MLP neurons of a small language model. Each row is named by its layer, matrix (up: input weights) and neuron, and shows model dimensions 0-127. Each number is 50 + 10 x the weight over its row's rms, rounded and kept within 0 to 99.
After each neuron's rows, "fires in" lists the words (lower case) most often at its 100 highest values on Wikipedia text that the model never trained on.

L8.up49:45 45 48 53 54 58 56 55 57 40 44 57 48 53 45 49 47 40 49 64 47 37 46 55 44 42 53 41 44 53 44 52 47 29 51 50 56 42 43 48 52 38 55 74 45 44 70 50 48 44 54 60 51 50 54 44 60 50 64 50 48 61 57 47 67 50 19 52 48 45 65 56 54 40 30 58 60 54 60 46 29 37 35 41 60 50 57 57 50 50 60 32 68 38 58 55 46 46 45 53 45 42 53 39 49 57 57 11 68 63 52 27 52 62 50 46 64 45 40 54 53 65 55 47 45 60 62 55
fires in: "these", "home", "thomas", "those", "thesis", "though"

L8.up638:43 38 59 56 66 62 55 49 58 40 65 71 55 48 69 57 37 40 55 53 67 54 52 46 54 46 51 56 46 56 66 55 67 38 51 53 38 54 39 52 43 39 56 44 60 43 74 61 53 39 55 56 50 61 46 43 40 57 52 43 45 52 52 49 75 46 38 44 51 52 52 66 47 28 61 41 49 46 55 43 48 56 45 51 49 40 58 61 41 57 48 35 69 38 57 58 63 49 68 67 54 45 46 54 43 46 41 51 57 54 43 31 36 54 62 56 38 60 54 37 27 51 47 41 53 39 61 58
fires in: "as", "after", "at", "best"

L9.up650:66 37 58 40 57 38 46 35 48 70 37 29 35 56 45 61 34 50 49 58 52 52 43 64 50 49 52 32 45 50 47 53 55 15 40 54 33 44 44 59 61 44 74 71 65 54 66 50 69 48 46 35 50 48 60 51 71 48 62 44 39 51 60 53 65 46 50 49 45 69 55 48 54 41 61 50 53 61 41 49 30 56 47 37 68 66 59 45 56 54 48 52 44 51 45 53 63 37 45 65 52 52 47 42 45 38 43 43 46 45 56 27 49 48 53 62 49 50 38 37 60 46 36 54 36 63 70 66
fires in: "national", "because", "s", "100", "international"

L9.up357:57 51 55 27 64 54 47 32 42 50 62 50 50 55 58 45 56 59 58 52 49 65 50 46 33 68 63 60 50 56 58 59 47 41 54 42 31 46 56 52 47 41 59 50 36 59 47 51 58 60 43 40 54 49 63 46 53 41 58 42 31 65 36 63 60 51 45 57 62 66 47 70 49 41 33 44 58 50 38 72 37 46 36 60 58 47 57 53 48 50 56 53 67 42 48 39 58 35 64 53 62 43 46 45 52 49 37 47 48 63 57 57 57 59 59 60 53 52 54 40 46 51 43 49 31 63 48 41
fires in: "where", "that", "after", "elements", "at", "half"

L10.up513:50 44 63 62 72 29 65 53 46 34 67 52 58 28 44 57 30 65 52 60 36 51 44 64 40 52 58 56 48 51 68 53 39 45 49 57 56 60 44 27 56 49 61 63 48 30 71 55 36 41 69 60 51 59 58 44 60 34 60 50 49 61 57 43 53 38 55 60 41 39 44 47 43 54 37 45 42 43 47 45 37 40 42 54 45 49 61 49 57 39 37 51 41 45 72 54 47 29 38 45 58 55 55 41 32 58 57 43 45 42 55 57 49 60 44 55 48 60 57 44 22 33 59 40 61 51 66 69
fires in: "year", "years", "season", "district", "second", "data"

L10.up676:41 43 61 50 43 48 48 57 50 33 52 59 44 52 63 58 57 44 45 44 47 52 51 45 29 52 58 58 49 53 42 47 46 49 45 46 43 67 62 53 53 43 54 49 56 43 55 49 46 64 65 48 56 46 57 44 47 49 59 41 27 57 55 37 48 46 23 48 51 37 45 47 58 70 25 35 56 49 30 68 64 50 46 39 62 44 53 54 63 38 63 47 56 56 42 67 44 25 42 50 46 32 52 49 46 49 44 29 37 44 46 51 61 43 46 51 57 50 41 53 46 52 61 39 51 48 69 36
fires in: "years", "more", "year"

L7.up4:43 56 63 39 35 75 65 40 54 50 63 49 52 60 55 45 46 41 57 51 59 47 68 46 45 55 56 57 58 55 43 54 52 30 56 32 47 43 39 24 49 53 61 47 41 53 38 50 55 44 69 36 59 40 43 48 63 63 55 61 38 57 43 53 53 44 35 38 52 66 50 50 56 47 42 54 41 60 43 44 61 46 36 66 45 37 57 34 43 25 61 37 55 39 50 49 32 52 42 63 56 56 50 35 44 61 54 38 61 67 56 48 53 47 27 48 45 51 44 40 42 89 52 65 51 34 70 58
fires in: "they", "since", "key", "three", "although", "those"

L9.up100:64 58 53 54 27 45 53 54 54 38 48 57 42 46 54 49 46 50 51 57 50 30 31 80 45 54 52 51 42 58 52 52 41 42 45 43 49 57 54 39 38 46 60 48 32 65 52 57 48 60 70 47 50 53 49 48 35 40 48 42 36 50 48 50 54 72 44 45 56 54 75 42 51 54 48 35 59 43 42 34 63 53 55 58 49 60 53 37 57 48 39 48 47 49 31 46 35 42 46 69 49 78 54 47 50 54 58 31 62 42 44 48 52 50 51 53 48 82 48 46 42 62 66 46 43 57 54 54
fires in: "for", "while", "within", "railroad", "railway", "written"

L7.up689:31 53 48 55 50 40 62 23 32 37 47 58 36 57 51 44 58 53 49 47 53 60 41 50 44 63 48 43 38 44 51 33 45 60 52 47 53 53 65 42 53 50 41 70 49 46 54 38 51 52 86 48 44 35 78 47 60 23 56 47 63 48 41 46 55 27 42 43 54 62 62 44 41 50 60 55 52 41 40 47 46 45 54 52 72 59 50 54 51 34 66 43 46 60 63 52 58 50 38 44 46 54 62 68 58 46 58 31 62 51 56 48 45 51 65 48 47 54 52 53 60 44 48 70 51 59 48 38
fires in: "john", "same", "most", "east", "chart", "list"

L8.up218:49 61 43 32 44 46 52 45 68 34 43 44 44 24 46 46 49 68 50 53 47 55 42 38 49 62 43 54 36 47 43 49 42 58 48 48 51 39 54 44 69 54 68 43 61 46 57 47 58 60 56 49 63 24 35 50 56 16 54 36 49 53 59 57 60 57 37 53 63 66 69 58 45 39 49 46 34 52 62 65 42 39 40 51 67 48 54 57 54 66 41 61 58 38 51 38 70 43 62 48 68 45 52 51 41 37 57 34 41 48 43 38 67 59 51 38 54 49 58 44 51 57 49 57 53 66 53 62
fires in: "an", "when", "another", "announced", "management"

L5.up316:45 61 55 47 43 37 48 28 43 37 56 41 54 61 48 61 40 36 52 53 42 51 49 60 41 66 63 40 53 46 44 58 61 46 57 41 50 40 35 69 62 51 60 50 42 33 52 38 57 43 73 57 48 46 66 50 58 59 47 37 38 40 45 56 65 30 53 45 53 75 46 35 42 41 55 49 54 52 43 64 49 53 52 71 47 52 57 52 69 36 50 39 42 50 53 63 41 37 51 49 48 54 52 44 37 38 50 37 64 60 63 56 60 57 58 55 42 66 49 36 53 59 43 60 56 53 67 53
fires in: "or", "ft", "0", "key"

L8.up34:41 74 63 54 63 47 47 49 43 47 51 58 59 42 42 55 16 42 53 54 56 59 47 53 36 65 52 33 50 53 52 62 52 48 52 50 60 63 46 45 48 60 58 43 54 46 67 33 41 56 51 61 54 27 52 45 59 52 59 47 35 49 39 65 59 53 40 45 62 54 37 67 63 23 48 57 48 63 44 50 39 50 53 43 58 55 52 49 56 63 64 41 49 43 56 48 49 36 54 40 50 42 56 65 30 39 33 60 41 76 57 57 65 57 63 53 40 50 52 55 54 53 46 46 37 49 41 57
fires in: "an", "s", "many", "any", "my", "american"

L10.up528:51 18 51 48 58 42 48 56 65 54 37 41 31 67 62 41 32 68 54 69 57 59 55 57 44 45 56 42 45 63 46 54 50 47 53 41 38 52 59 52 60 77 38 56 29 54 47 35 40 56 63 48 56 51 66 43 52 57 47 28 39 50 54 54 59 64 50 58 43 48 34 62 61 49 64 41 31 52 20 46 56 37 51 52 66 69 51 54 56 67 47 51 46 53 39 60 59 41 32 65 50 34 44 54 43 49 51 41 61 53 48 49 48 59 56 58 49 56 46 41 52 64 52 50 53 71 51 37
fires in: "national", "year", "world", "wong"

L9.up326:48 57 61 44 66 41 42 52 53 60 65 41 58 56 50 41 34 52 51 47 35 76 57 38 55 64 64 40 48 53 43 61 60 51 37 38 38 48 72 30 40 68 28 67 45 37 60 61 33 71 60 66 52 55 61 57 48 34 52 41 41 57 56 65 54 54 67 55 59 52 53 55 46 56 52 54 42 54 39 48 42 58 36 45 55 72 51 58 54 44 50 51 50 41 43 59 53 41 65 59 53 46 52 63 35 49 31 51 44 43 50 28 35 59 63 38 41 42 41 42 39 52 43 45 46 58 41 62
fires in: "career", "people", "peak", "candidate"

L11.up56:56 47 39 43 54 30 56 36 42 40 59 58 56 40 43 39 47 58 70 70 45 40 44 45 29 32 48 55 28 65 53 51 47 46 52 55 47 55 46 38 42 36 52 53 58 58 57 53 32 30 47 39 59 44 61 36 41 62 43 56 51 67 43 43 49 70 64 69 58 63 58 53 47 36 33 68 51 55 29 47 56 56 61 47 49 51 50 65 51 67 52 60 67 60 52 53 58 39 59 49 61 47 45 40 44 29 47 49 58 41 40 58 48 65 50 37 48 40 43 41 65 47 55 50 46 63 53 53
fires in: "between", "about", "appeared", "initially"

L11.up725:45 39 60 40 37 61 62 59 42 55 60 47 48 42 62 58 37 53 53 62 60 53 42 57 27 55 50 56 67 52 51 44 43 28 57 60 61 49 77 55 54 30 47 50 39 52 48 31 43 45 42 49 53 47 44 49 42 23 61 45 47 62 42 56 31 65 48 58 68 50 46 66 58 56 45 44 54 33 39 34 36 55 59 51 65 53 54 63 47 58 55 66 54 55 56 37 50 37 58 48 49 30 62 54 58 46 45 45 64 61 55 50 35 42 44 60 57 45 53 40 48 59 51 61 48 55 55 53
fires in: "after", "have", "wrote", "some", "you", "as"

L10.up735:22 54 50 47 46 40 53 44 76 65 47 60 51 52 52 58 60 42 54 47 57 43 47 52 44 63 41 33 46 55 44 66 53 46 45 51 29 34 41 53 42 60 54 60 47 39 50 54 66 55 48 63 43 40 47 55 44 54 52 34 50 49 52 57 52 61 34 43 57 52 53 69 41 57 47 44 73 62 32 69 48 30 43 51 49 52 49 50 69 58 53 60 46 41 55 42 52 46 55 59 42 36 55 59 63 47 56 44 40 63 61 49 65 41 45 51 58 39 67 48 40 48 49 58 36 62 37 47
fires in: "other", "new", "another"

L8.up572:35 36 60 53 58 43 49 48 39 54 46 53 48 50 57 49 39 49 54 52 34 53 45 57 48 48 39 51 46 56 36 54 60 34 43 46 55 58 50 41 55 71 52 56 71 35 47 54 47 60 45 38 60 48 46 55 51 71 60 54 41 60 30 55 66 56 44 58 57 54 66 61 57 40 41 61 45 68 46 60 59 35 61 37 50 61 52 52 65 61 47 42 58 49 75 55 61 40 51 64 49 40 55 28 48 57 43 66 52 66 35 52 47 59 72 51 61 55 72 41 59 47 43 43 47 51 43 41
fires in: "and", "which", "that", "or"

L9.up501:29 41 49 44 49 33 63 41 42 37 40 48 47 52 53 35 52 53 45 65 23 40 35 39 52 62 52 42 44 51 63 69 34 45 41 47 53 64 47 34 51 54 48 50 37 40 46 39 49 36 43 62 59 37 47 47 64 40 63 49 34 59 49 33 39 53 60 53 51 66 42 65 54 58 47 59 59 63 45 55 37 55 51 75 52 52 49 56 47 52 49 83 50 46 55 47 55 55 38 69 65 53 36 55 22 61 42 48 58 51 47 44 52 44 43 56 60 65 60 49 56 38 74 45 49 63 51 70
fires in: "on", "according", "cambridge", "coordinates", "problems", "established"

L4.up162:60 57 55 43 44 38 53 42 44 47 35 47 62 47 55 48 48 51 47 48 46 56 46 54 36 60 49 44 54 49 29 44 53 45 52 51 59 64 48 38 55 35 45 57 73 30 54 43 52 81 61 48 49 50 68 49 66 34 54 35 40 48 54 58 57 55 48 47 51 68 60 42 67 45 54 51 63 66 50 69 43 57 52 65 58 64 57 76 50 47 33 51 54 52 63 42 24 30 45 50 52 44 54 66 40 45 47 56 56 58 41 67 65 45 49 41 24 55 42 48 43 50 50 45 38 52 60 41
fires in: "an", "all", "number", "small", "may"

L9.up350:51 60 57 51 54 43 52 50 37 46 55 51 46 30 52 40 36 42 53 60 53 56 43 44 51 50 56 53 46 51 43 70 52 61 44 51 51 55 50 28 52 62 42 57 57 26 45 37 51 56 50 55 49 53 45 46 58 51 46 76 35 49 73 49 46 68 52 61 57 52 61 47 55 43 70 55 26 45 48 44 40 63 58 51 54 65 54 49 41 56 40 59 75 40 63 41 45 38 48 59 52 49 62 48 31 52 51 42 58 59 50 46 69 67 60 35 56 47 54 41 62 55 53 53 41 38 48 57
fires in: "and", "american", "episode"